config.toml
activation = "tanh_gelu"
positions = "learned"
init_std_qkv = 0.0312
lr_mult_down = 3.0
beta1 = 0.9
schedule = "wsd"
MLP neurons of a small language model. Each row is named by its layer, matrix (up: input weights) and neuron, and shows model dimensions 32-223. Each number is 500 + 50 x the weight over its row's rms, rounded and kept within 0 to 999. Numbers have three digits each.
After each neuron's rows, "fires after" lists the tokens most often just before its 100 highest values on Wikipedia text that the model never trained on; "fires on" lists the tokens most often at its 100 highest values on Wikipedia text that the model never trained on.

L2.up884:474447458518486427476551529533553484437393559534484563517458448415490470543517476443507437440456521509477476506453504557544516504529455555511605459547442430410515568490493452584488542516495438417556583530475454439565483479506497531490531456366536474487507430515534552505520480469464538408514448498457451511520472531480539509483532554446441447441512519540437502487481473508577498526544589477515414449567505568481463471421500465510485476457525519488537448331549489491429507511525592514572469443522605481557591547438512519548508512523503485522644464565441582554503522500543488550
fires after: " U", "i", " s", " a", "S", "om"
fires on: "S", "ame", ".", "z", "e", "ge"

L2.up617:581551522467484458459532558450583567467518537532543430566484452477472411470501590443522447519520521478491445535381415449451513557490492572551544600479385533428550432564427519479466499600459532518460493428562478497534459527514437560549447547434537596575438448573527550578534426384479487546465499508442509524416563626535516458490384461433553522479478463491435455418552477494523444549526429450611444461539476560596448560474566494478501516517438458432538588525540529416480449437394575464521569493492517501488603508516520471485496534484525452532557491489532442467629517531538563475
fires after: "en", " c", "ig", "im", "ud", "r"
fires on: "er", "are", "in", "us", "y", "ate"

L2.up1004:506492482471503554521496501602571525427414444556551444511493488587548557477448410520467391466537402466439511551492431519521601464512543604572574438506466520559487509516522554489529544509532528498511487486533443544537431505602559550515476544453528509554452438494542512488514439514569446477413578479502474528436515479559479536469450499557510472415507463556562500564540548516492560477493584432559568489482503521619461506443580503473507611461507546437460454542551605555559500508427575515493602421493500427470451518391511421507463506598524505386569472490488580443480447432416481529
fires after: "w", " n", "u", "ed", "a", "N"
fires on: "n", "ew", "ch", "uc", "h", "ich"

L3.up578:513539481500530435424545487517467405560531460543448483542532473493508424501501600451535510575516478391525443553427390500393599510574537539457541399689547506542527459528551485485523500486431538436474451469457516545480445523438545478471466487580515513448477467447497573550558563486559466340454490497433534452543509465490538480504466418409566502553447604484495543491440471641485461537528497494519449478472481471522493570510527536473489503515476539460516557578546510575438455537500470497455454510509407458564569474507479559471463537568601438423491504497477454494483565477516515473
fires after: "ic", "av", " m", "e", "or"
fires on: "ip", "y", "t", "a", "od", "im"

L3.up205:511567567549468538502429606483463497448383492545532479541466532440473454556404521526508499451494479449479614511484566558484459550562412542531480433536590523529436576614559537499516466526438404465426469484501500491572457460435497503463376430562516533513500532524527558478472436476440476455625489477444553486564586491465531535416388453505520567465470518471487506503499488481496475478473492517503556515510469452447566506532616544451425592436533557495469559461511529502550548530485547491486499529422477413514544504485512477456534515520555445386442452408428521532567469470437481500
fires after: " h", "g", "a", "ar", " g", " was"
fires on: "av", "ac", "un", " to", " a"

L4.up157:552485441449527505551499505492500507505499503590487510500447527423473495413545462552586491602458506475540534548455497593529563525513405535446506535475496534505493543559480493380530493504459555473504540444497487572595522542476464539545629415468444567546573441444485400482495587511409507550454482543497518457481495543471487480454547560477456486445484534483539557532570535500495454437457479506532595488429485491515447455472545482455554402466429506530481463587424558530511470521537522507416515450579484525492543485525605480449487491432522540612505468483497532501639511459586488491
fires after: " M", "ot", "t", " s", "at"
fires on: "al", "it"

L4.up727:447550496469527474472519411507525470535438488530459577507525495497509452517504633427529558417441458329467586517473625538494500466543509522526494458478498509513439485541459471500482514485577575544547437453454471634602483420426488458547602455522489536433528513498508517454461451451624472468528499454507481515458489533481555438474517414480440536505388486448409410501536468521530579452517416403495567515508435535426507506475543512593576533495510499492528524521527501499506478527422510453508459510502450512505510466444519379394538500485459551515570594451555532469459516454520509494
fires after: " ", "s", ")", " |"
fires on: " |", "201", ";", "200", "202"

L2.up962:481555507426450473537382447396558532521473430502548583563499561491540522449432462345552529540576531543431494524520420536436474546499442556508496522499456564562493479477416553416545562452485524530480551412427484513511557543500460480497539475438484521529590487501585511523517462445345501521482570552469481574475479436529504608519520498508590554582486575436527562489542493556456460524486571483478467514499452511487495549505448477536489523508496606522592431506470444570457457497507521485481480513523543514541459528523502475547494462467490524368560479508463501592592471507477468552
fires after: "or", "in", "il", "p", "m", "ak"
fires on: "ist", "it", "is", "op"

L2.up309:480535480494498463540530514573521556439502600535524450552539494530427411532555476477473472513491529483425468491444471596400580494521499468525535491590522523512534571457441495474486472461484539556531436509478528491524506525556504455487484529519449420491529473576512483398461412515485439451458490531489623492501638453499504495574462426413554395493495518534447496522494429510545490628499463521561496557523515523511494489557471453461530515515468504491450543549496543523435544467536522497389570529458452471520620497436555492572320488642468492547512461506385637464477568559528543553
fires after: "i", "h", "ul", "it", "ol", "ic"
fires on: "ip", "ew", "ion", "od", "t", "k"

L3.up625:527525460581452495529460557512562462454523506506468398549557503523434526535532593422530552535454503534496520532514439487480473639482483463452500519434448545578478497505521574510547564529580580551494568489472454563523400458567511477486469401469449438504561556568542499516491463507503487540460478417484490517468449444498565526478470537555561508461420514503562571472566463497563483541445588474487508528408460427526556585441484541491342544470541553537478446443469499492585454559488553452476559507560497536493566533534516482549527478501541513511505512549479530526492363473473514552
fires after: " re", "le", " se", "ro", "s", "on"
fires on: "v", "ov"

L4.up507:488548454535520459468469456621486367574507487510455543462584513523539498452354532428568533621583549495542478471467394554518556535500490515471554508513470437622502551454436469569469558458547440530512461442430516603477464602443528518555539573481435558505577486573584514488602545508510370515487493517437447532480396520518482531568503512526497475580498465439489514538535468475425419402500543482554481509510516504450511535533526475513446521515529535493566465469500429485557499524563514492601482475562485401509445561475553483478530461534518502421436519506562498470521433547492484483
fires after: " A", " M", " m", " P", "A"
fires on: "an", "s", " as", "is", " In", "t"

L4.up413:460470503560474455530618541458525519447468476516506450594521415512545531508562450532495517487507545520564434513496501532495505537458438546482464439441494511471505540491452462481529543557475535519446614557455470457544486529514458479499526483477524657653507512566531427479431497528504507538410508537547479448448474604513566546461459517507491458446494451453507479537587441398448430456475414510532520424509469468477531503495466502509573579453507465527460457521473536476503572500542484519563599477471514437541517476434583489460573506401444527532543583501505461527517448562493491469
fires after: "t", "at", "ow", "ot", "ou", "ist"
fires on: "her", "er", "n"

L6.up747:461497445585509464437519543577445484473597379491527522537633416540446567511500510526572514520449500471615551494453570521416649451389485520575524578555504497472492516474431429524505471542542573439459534552578451471569559550451549555565476460445498549485529445425479468488509521524519626516478494439530503534555427533559496491448453559485526482430488557461510458389519431522461517519562474481505512603457519493545449466454502531466507578548446508529466521522454505535459486539448458466443522453513452569530443450410467509545530508566547461449569514459515519499508556540492460485
fires after: " |\n", " |", "\n", ")"
fires on: "\n\n", "|", "-", ".\n\n"

L2.up175:594450441547440519563476510516497571519494397538443439485505524605495515465540536562564503510517531538474590488526499589469437552433469567555421497461535524535500464464496476524428526495403507512504570552480455466484426505569486597587507460470487483492465514532508526477444474440620470639415496490489465592419576510423504526489546438463486509549565521458438568533476461465496424427401532461550605469524399449531405496490462390474482427411525469543550416429470576554477466603571492529542499457517528439476542526497529504443448476549487571447480473525537454539544476502455596508
fires after: " in", " In", " S", " L", "r", "=="
fires on: "ter", "ou", "E"

L4.up11:534562507540516568548546441439434457484491498416468590547466608384485537445523426493444452421581523481515490504531533523538470568499461523564484448465454573530523441539545513530458530474472519507538534491564482567565514583529563476469447542447411485435478474559553525522476463491459538571519472467506635485484504551576440506454526457391557512451606593456543555517568494516485502463555522394522498490503477547509485507469515526550489557497475509584423600432569465446497397454542554370416448526535504495497524611450549466513464462531454535434450530398526462527550410497483498490
fires after: "e", "o", "a", "ver", "y", "er"
fires on: "i", "op", "a", "ag", "k"

L3.up119:482617478486546370595432577543433511498468513501447543528451535465463509460474399440476507503525525541512489583485458601497643570492475444454499493562495522615464485474523495528436637494508517543499474466547583554511511445516491502448468561505426540541667446565546593465560522479475505595546469543444415492494472446454538516499515489619542440501482410468458442513436428454532406394560526483491543559488563487505521504520433472460592610521524465461503502465484512484526532603526519445553424508608451430543579499482473523509469506482555596434489428494442496434580414520448464547
fires after: " A", ",", "A", " as"
fires on: "s", " as"

L4.up187:502555503519522480456527517531516503469450500490352425453583519407377520528517522517540569475505523480484554491488626500455566475452508410483518493622485481513475433525482515594512560595586485490490543389486510563470436523476537464550493480550556541484484445477498447510454503537478646582544516454470573484560476490470428463477533514489526477594563537603490539510453492472492478514431494457538514548467515467389453536444567446408523419489445489473534561457475473431488476596493401530469480518483473560542454463390510466536568441598478516493522520490582482559431527513444462431
fires after: ".\n\n", "\n\n", ")"
fires on: "==", "\n\n", "==="

L4.up274:512529444467468485497404444476530586427501511464426548582530506521507544465437484516476562515591539551586464524526496545555466557427489551491506512561442525461420531516551510500483586624389510520495565488521468536436565475485425492537462413538459536480493538552547470533503512495520468575458535394464478535557515517513489480470414402553534591432427462456475538588528471446538532679489497491540613395511427459547477503493553558449494620474408493516529491441507443470495483459606487580492478450483493496534553494474496437548491534523473534473455541406475510488488573544472532413
fires after: " ", "-", " (", ".", "|", " \""
fires on: "y", "t", " \"", " Y", " T", "s"

L8.up0:539539505457524444467417615489494561554509504506483499453597491480563485541460534572411428495444498419427503476467578477501508530451472506519512396401451497513405471483479429502542518398473498591509504475464551490547558476524564494461490548413565433438545547503449506496541582471582506484400439493505571452501593513463532489519564478485498467476517473446376431463536509528535555482481520513436520538472569547537547468514450502501627488419494602504569541517468506500497524572522444518418563486501508587480473445484432441463529544513555551515498505512501551516421524491453520548
fires after: " ", "1", "19", "y", " E"
fires on: "5", "6", "201", "p", "202", "m"

L2.up402:594443455400438437474544542451511437510433464506492400378500550560491442533516485509446496432419535592461540510592531501487520557481416474504524514426505457479456446551521466555532496573557567502539573378523584461522511475466624501605442482503504560474484513508469524504432611440490522544537487487409562576554506555449445435486473470499495535570468488513515503554506686583464417618451474495532451478561527519508478599441519428492466440523468505559522517548505568501470559482506477468461443551486484502579504483538520530548521409460506541545588495548540497532444552572411432505
fires after: "e", ".\n\n", " L", "\n\n"
fires on: "en", "==", "uc", " in", "===", " at"

L2.up832:530608528552436574542479552563504579479421655547457543524555459505414590401442514491508479507398483459445405508484511522519509467513481526546485473458544483486574476605464547497501564524510512482556517539549485481467449459429478440488548467468455473569552518578504501527431546439488502478464589417574535487424422482581473574441441464501549463480386506544523581423511462483565484515450689522439430528509545432551508554454535480480413488493506488424506385473435479499515515498561537441546477503581393557455517533510523532480528470537500476455553467515494464442356602479470551515
fires after: " S", " N", " O", "s", " n", "u"
fires on: "ep", "ov", "v", "ation", "ct", "og"

L8.up566:496634498514521462492479510448470492506495548454439557460419431452467595519510548583595462516486480430500557537488515507439534488597381496552546461513500331422457417435417446440413478464445646500481468543514450495602489506554524558599503461452503427481480490569620514487482470525524554496476554448491382490469478457512518457474553463501446586456395494381493449474452539514565506523473558453487472496546470650470582525421534451454602449490494620501487454484509425471554468518499540561476511520558488568504484481527472425526514488513559442462564567516474464503521540460538432518
fires after: " ", "19", " ("
fires on: "202", "8", "5", "201", "199", "200"

L10.up689:426568497448528637486429501535518499478499459492523492396530484502507513360497531456586437521482465503510490485550597469486509484383475486541407449446423540489545550509486544460522570510551488539504476461503504483549490486505473467373488475451539534497510510496496477530571535496465471479480558558464549385549471596393535427531492486508497593455585383477580530532534581524483510484449580465527506501465551584579452412463596451454399573484601510510512448504524527484549481556472491461548533611473437480538493652463590577487469518570537585402459474522480539502543429527522395514
fires after: "e", " P", "3", "2", " in", "n"
fires on: "b", " F", " M", "h", " A", "op"

L4.up624:410539573468505502438546531588443463453494455563585476578561569503426560483450533438554542524523407451413498513521534472519501510565430500600532522583504471366567480528397433461453492587629465621413456454486477535648499515584467565448460407486436531505596513509452446477509497496528397570448497493509528433559500551510515466567481473533398496553477443473406543515483525478470526495488442465515546524494475497554536451460549575555431439558500541543475423528531536517562485466485446411473463490506385555447496518503563554553458569531471423492541498516483514589538480552506537492
fires after: " in", " P", "en", "n", "st", " p"
fires on: "h", "f", "g", " |", "r", "her"

L2.up819:485475562504550425526532529545431599491543452531511485589540498521524483423481595424399481472543459407570454531413515559460368595617541508514542462538471481498530496506424486577396507406476532406472520540520466481453577540475474455392500543502463516510452526500583514500465518519528449567532511539558500497472417539532451559401465525544534490393501487471583493502476524480555420503435531479520426515435523506455471493507509524547472590613430464523523451528449488665568448544526539537527588524583474460517572478591548457540462474491471526511433404475502549496450427557469450478
fires after: "i", "h", "ot", " J", "il", "t"
fires on: "om", "er", "og", "o"

L6.up414:567482501424454577503496498527577532531440545507602466462502562511524545500412527415460473556538468415514386562447531504535504434482512528488535473569434539425494482571564560557540568473433598497550512440458563551466481404455534479504551614429433484596491406523541442514455515584542451478459549471470496444481492526381498444476533495493456512494494518510453544485498484463466510522522517459422517462458434550519612519519465518564508501541572552474567468488446510538550541527541488388442480641513420462547513443572551513519580499492580476495523473533577513470359484546428529561
fires after: "it", "d", "g", "ed", "an", "ir"
fires on: "it", "ion", "t", "s", " to", "d"

L3.up206:524493463512543485494482526567435436490435514441567520582443508518505475441399512448559480522540562514467572520659625515411582548554464581488517486542606509510590554395530410449496476447534536549503478487525544473427572476464473489609499545529445476538489592559481486495423515486477449440566484514478512509485451419481504467526553477570518488439540500504504431583485415484577637472504447542571479459521494446473547486489486555466575505423467499557519494558441390497516441580503576557518536509454545442456549496481492463471445503414467502564472550595497551461538532499530510500
fires after: " M", "t", " D", "j", "v", " d"
fires on: "an", "in", "our", "ul", "ow"

L2.up290:545548436564461600599464573453501540486472501456588466559505542463455486487597515469393468387468535462504453508464462566503498471585496545491501432531546449514473541520427460561493557581510502455434504543415485483529551474483481539559448559385483503589479472473531552455488533503500465481516430528524497386540565559577578491530582536516515422632503539466434478473557417454433470537481424475409483496450579453472538557552530534458555561397449513568444624465443437435487499484554534573492645492509383587413481473517487423541432510525461489545439413483534471567422467488524529465
fires after: "ab", "i", "ord", "it", "b"
fires on: "le", "ent", "ab", "ing", "e", "il"

L2.up358:511495524400433446578505539528461581457495435509526489458517451505516445444480464477503370449420550448517542567542634523537547457416566539487495540480526549555481506509445478463514590571530482574680566440452484540521455467615464529566452482563492470438440473526471492502524576526596441560372515499468447519517517476566487604483490462497542521526500450503530470495561442490499510536508472516505483581490447471506516453533476488562481527571499433492435430440429499551556466524499481496493619436487503465537501561525535514570448457490436430427492543526538490403505524343566571517
fires after: "w", "if", "o", "u", "l"
fires on: "y", "n", "re", "ce"

L2.up632:540565415477490555522436474442482490539569549419479540499604501475585425498562483509553445523467428447599459513467394500527562489479509500478485568543490442446438482387474536461566552515533479519452533537502482410552551501561490484577448544499489438427550482479460535456403512539535583532537542459455578558384495570473497592429445500578482468527487492553503420485540520514534482511480413483441575489454427488492583432491524464432516462488447594542501427515548457563561456527436457517580417573445567523498574454509498531505477516438475456506426566554558492449560635432447600544
fires after: " ch", "el", "w", "th", "her", "k"
fires on: "l", "e", "ar", "il", "le"

L4.up552:480493519520546471503473531538528456475526572449512505454515509453477432520461529484535572557470555593508415636492429533404441574539470559476559489499537547516432468472522584541459497566574472536557547441498521555506520518459387409485534473420528463461527442603554560587493442511457525590443459527436514509600396611483540562517472452454499578455511480423569497495586441509548492494532565479518456486524479622576488515522451533401485479440446533517470508463495457530458411456504463439516409453506497511530489400456576458616441541443482488516479502441452486501549597488503457515
fires after: "e", " ", "er", "ost", "in", "m"
fires on: "op", "i", "y", " of", "ist"

L2.up151:550446512493553512495491533517563497467531557562517526584432505479469489477507576529576464414455568530551476528551558591471437489479423531597420582508516473355535440399503575445458527505460559633554553482423534476563563515495511615503535469482477485466500458428503486486405549544387538520542453437556564539473494457443617479439446484456533547449484480424463509548505486516535497421502494504414513508531450457562572507495459447568564418528381506534462443486464435508479427639398417522418525447467508543560535570464481490537488546525528578512440474508563581521445487470496545569
fires after: "ro", "ra", "re", "s", "r", " s"
fires on: "il", "l", "it", "en", "ro"

L6.up513:555482475521404510568547496508477373544524513457477447480527515458501491522591528466526515444542451545429584483450540545451493537401469479518456415514413537492440527592456515454487430421531528547559492488563444447513516489492538503448459442559540501550547566545586506477469508546560476553562502564433528509510506429477521530471450464528589503417525521455517449442433452490521530504521460545416523533533517544442530529471631461473373395448572548551639474452429475538549445515475500536457510461492493473449442457551459560461547523529512432440522486487516481546415540532467545505
fires after: " h", "g", " V", " g", " G", "M"
fires on: "av", "ad", "o", " V", "un", "us"

L2.up319:557493545622456507489473493473494474452496545543438519550532529506458539466557461559509494525545458550551587519460461531589616503589519480432585512533453554403445430490529405597419410545476628487497545502457494354532525407617493512563492450417536549514510495506394482566533535423516496516574573464401501482549524408455498549478523546539494467465452418498416464411490503484480543538549455452457476455468471558490468413521489620505483559493469614507500454451479478443420471496525534509614597477491421533416412514542581444513454446518532458463511481581475491513549506481442431589
fires after: "e", "om", " a", " is", "ou", "s"
fires on: "ag", "s", "e", "g", "is", "ge"

L2.up588:550557534446523544556507511570464574496536484559534496476504481532526434396546475565532479430562384504503606465534343530451552501455589512548419553499456504462446435507518473484493546489479571466498519474507490501412477456571485456543427483460513454539514535442539531455386529486459535583492539524534555620429610460427521514495460526464525474510363476488513491530455581549524563480404496529493540528583415481509596469503461426495457492468494527436574477615435588481497510588524563497443439548491508512494494539521485474444558483480456488530472511480536515570620484465469516422
fires after: " L", " ", "in", " S", " V", " H"
fires on: "u", "4", "ou", "o", "2", "ew"

L8.up425:554493518536500440505525365453429497493554486496474453487511487454491502466489473536479486541497428429481580552571489510510526487550491460566493580535537543435508559472507384508524468597516554591498480482531405435572487378608439588532480525382489480520485585440487594519462463513464513442441600488395541461445545418423373462445608498535476534497541542455494543458508601521534548529491511517518490441482508476449561476487531471474449514478487507569481487454515553480464435469485517495520530529523502573522462596517396417461522477531523520543538578479502486403540528467491559409
fires after: "n", "p", " F", "en", "is", " a"
fires on: "g", "e", "p", "r", "s"

L2.up541:492540534463484525456607434479553523537514563478460509465528470513458549546574435496449499506451427566457502529470611560510542460395434485461486503509458430555465441535491527564481595450493668534466435544560474614555512542492536394549558507509507427492534470437629474531504495502536479553516442488408541460530459506475523519531529505475509434504472560564534520444493538436498416437510529602498591467553475516570481599437520485454559495491525506501546560378467466508590449618530489497427489476448451475430497520402504477555547440426461503504530501450525524472464504519553474503
fires after: ".\n\n", "\n\n", " |", "s"
fires on: "==", ".\n\n", "===", "\n\n"

L2.up36:550507515460539527509574530505498489476458557412538558514481495496487487489514462630447378424348521470597467521494555486522526536451409475437439523529430458517437445575546506524527560568523523454433534623490481545572536525547552460514465548540543465431532596546546482499489432473541413486410417453493562519475595508499544428507598471444460570411509430544503516528522551539524448419501433474568463494550458552496488562497488357486528525475508497394532617344517424508485493536512484511531512471518442416531471477519461471525468511403490596497492479519491593538383486510519542513
fires after: ".\n\n", " ", "19", "\n\n", " The"
fires on: "===", "19", "==", "202", "18", "7"

L2.up410:569483467506499418518415522529423579490465448467502589472522550595502432445512576444552485531582500554410464589464597500435505508507519504468461530514508534521491533462606483474417537491461409467495519452530482484587491503525475515514493510547503457486533492517497489437495471557474427578435504500459521608491424535563509524447414454446448580553439564528521580476460516501589515466469597507493572435485432352528471481536557422443576479495454489567515428477533512417523473520534411523539494577602574411509551509514560443496440448501432461433570528539496487490596526525500534413
fires after: " in", " In", " S", " E", "t", " "
fires on: "ter", "en", "ay", "n"

L2.up432:511506517553578438539443408578454472510476520481565548578545583558427503487458461484476505535436513511544397545465494456499559473399443471508480538449489465505477516465577481493424472545505511531439529427530506514493491502548545483513640438524542535595426528598367437525420504474427518459521471459461540573528511531545570534466548455473590545479467449476446432456527438522477581564497532501486570440603390500504521467499439587503528568605520486475569449430576429465506510473448436455558554386519505557459509443405536472571466548553535599562617553508498556426491499422520469505
fires after: " s", " S", "s", "t", "S"
fires on: "in", "al", "on", "il", "k", "a"

L8.up890:457504563503503529570517505422406546377424546482520550384445615478538442459555491576424549475469343475553499536474486602539510505501582524523509434523463440561434507552547476487464512503532492525527485496590433606542470476470585473461559505415455512522511495542604523483531514474391455494541497554484501499529450555477469522469497493483459534568530519547539538380521495597463486498503480528393482526500429498542517399463459532470509490485470503527542504525609525545480436413497587537509533472505550472443556470513526435462473548574516472487502596469522573577438494581519452462
fires after: "ar", "h", "o", "i", "e", "k"
fires on: "a", "i", "ist", "y", "er"

L2.up0:544538506536461537423468510526558526494491501461464372565487464450532548451566487557462564491574469538505399553518485516407522535522396524450388480380516458452541479494470547472436576496468450561507547482578466526476464530492455453516452508523443450509414548481566515452454527423564530544485491630531442536498457509539474521531459493511540618494465449533472561493542553511519486466475454393569470434572547401490488555448575540589523525491401415484584435505493551418565622464593542488486521574497496524480454610426606582451526522531453498499542528520484555489474460450494505527
fires after: "ist", "ic", "ent", "ort", "et", "t"
fires on: "ric", "her", "ur", " of", " or", "ian"

L4.up328:453502502409556539538409455557414531478469435502421537582402491445417496511497479560580488522510502478485476482503605551577519533528522574585448575439512502481516484526470494489431450512577535513542499505558507513493412490426422507398507488479545479463522450538518554535603481486565530513622485489418453471455452470483536474476506515494603549504473591407558572483578454389489504550417558540508475522517500535499521388604553460438497484480595537571419538568477494470527508461518458432569527491499580464500500415569465496560522471535541529544443501446497549420495504493498446384
fires after: "ter", " in", "===", "ut", "er"
fires on: "s", "n", "==\n", "\n", "i", "y"

L2.up721:450541487547452456444484516422425476460641556548495476524437494548487482466587540589457439587594426546446486474516460490545554522461531510403532534413546484503496506449493449531441465518506627465449532518562604555509617628465498472515477450481510437424435545547482494523608482461491486530504467500509551517560414463494548498413504492441491423558499441485530470531504549464451476456442515558528455534564498549401476530534577550553558487412525517572459500484472495572411463432591550465552440526427465453412542549599493466596540432451491550525569552585530501602568538465457503546
fires after: "Q", " e", "om", "ag", "y", "le"
fires on: "u", "st", "ue", "e", "all"

L8.up921:519553467495457515486441467501399410404600431432466522484595583497527560420462470505472453428517501487463593451493448578476461551447468462444450556492478531524478506519447413556475397522435528548547565480551475505383481527511565425442577496516543574513560428501541541460530572458468422520495559501451495574477505535492463510507514496495576583560502407506550519478526386483504473428549518529538461544537543516502558546584547500436469507521485442497543462508466598477458431558529543535537426496510485514446513523486483485547488551454508589542578470481507488529459536501534397447
fires after: "-", " |", " the", " of", " \"", "."
fires on: " L", "L"

L2.up854:514468588602485456424556463528549553524423504498545563553526574374498509476476524461499434441466544506453498432550559417431477460473493476599489435529488506451592483382558396447534556468504512499448482527462474577483536584438497609455516468433471527466512543514459477438471531537524480573515445437488557575388471495525522472562462562456523444534489459523394440427529503470456480469480546522550517448609506499429510465485447482503603547546531563488498443420568436436516500522502486516475518471558488477463524517451443483545414563561500545515550480494543582510483546519558560488
fires after: " ex", " s", "s", " U"
fires on: "p", "S"

L2.up811:570458490490510474473483474458558610423500455559514456485394538486549523483491518522496429405491487419520557573499534605493441503473422421496465601553578463480404506458487459450498496490439409505455470508466563474525542519471522466547526490420494564505534552479453519503499407443484533590415592491456477445493445566616501430479538477525596511480406504567488474512456512521477463594511523464563529410501523477454496555563548517585512491548558435512501511426532430398516500505530544580541628494466531495523554500450428506508448467557617561509515504480494510547399528414519554445
fires after: " re", "le", "re", "e", " s", "l"
fires on: "qu", "up", "t", "$", "ac"

L4.up166:576533495518488545567529579459470443476495504514521505469536483431566576513445551483496481482483506533596477428521447540418410527468538533528582381475459416418424432452506499468505511573513521496488502507495476552502575499496416486424554521446513490557456555521553454492462549486542522538501492605582451498447458505545504534514514507523462489502553480427450532511588453513501467504499516493473448506482623473469464506530481506532534470449402486461393511407494523505564462458534464538468514516451500584376536569603460488543439486487394476572513507469568514563474535526569588512
fires after: "o", "b", "i", "k", "on", "e"
fires on: "e", "le", "ard", "ed", "p"

L6.up648:495487415527550560526648552507478453596430482473470456485571494533462502461457483469497483512491468431462500432486479541493450510480447500466555472560482499516559448507519432548510474524546543523507527525488475549678466443489466492514476443510451492536548442528527512488553462478548418458430582529441380425533421558489501481562498502515501472577481456483498510561587504432504436382475556490548473555593582506627440529504523594451461388523600438460463442608460550496558539504434466459465482471510467512457458620475456399576468503460415446512524498509556486486485475472473526451
fires after: "an", "n", " P", "un", " A"
fires on: "g", "h", "he"

L3.up852:538456469507560527524378443522574605422565499437506518541554518445395541444534557468502496417556469514496614503536441553460469460404516543460467479532465513510524542490556440500484454539390581482568563479500521484477430488512466529473447466519463555516491491568606528512509447432521537551403456493557444638494421535549558525527448491555530500458471541439553561542503414488518525479493541462555528454525486506492484450491535467419563532454391549606526485529476518493541537529558458548477466522563523459540389582479540478548494531500536617487509528527532479593484512435582490492
fires after: ".", " (", "-", " \"", "==", " the"
fires on: " F", "t", " T", "f", "F", " f"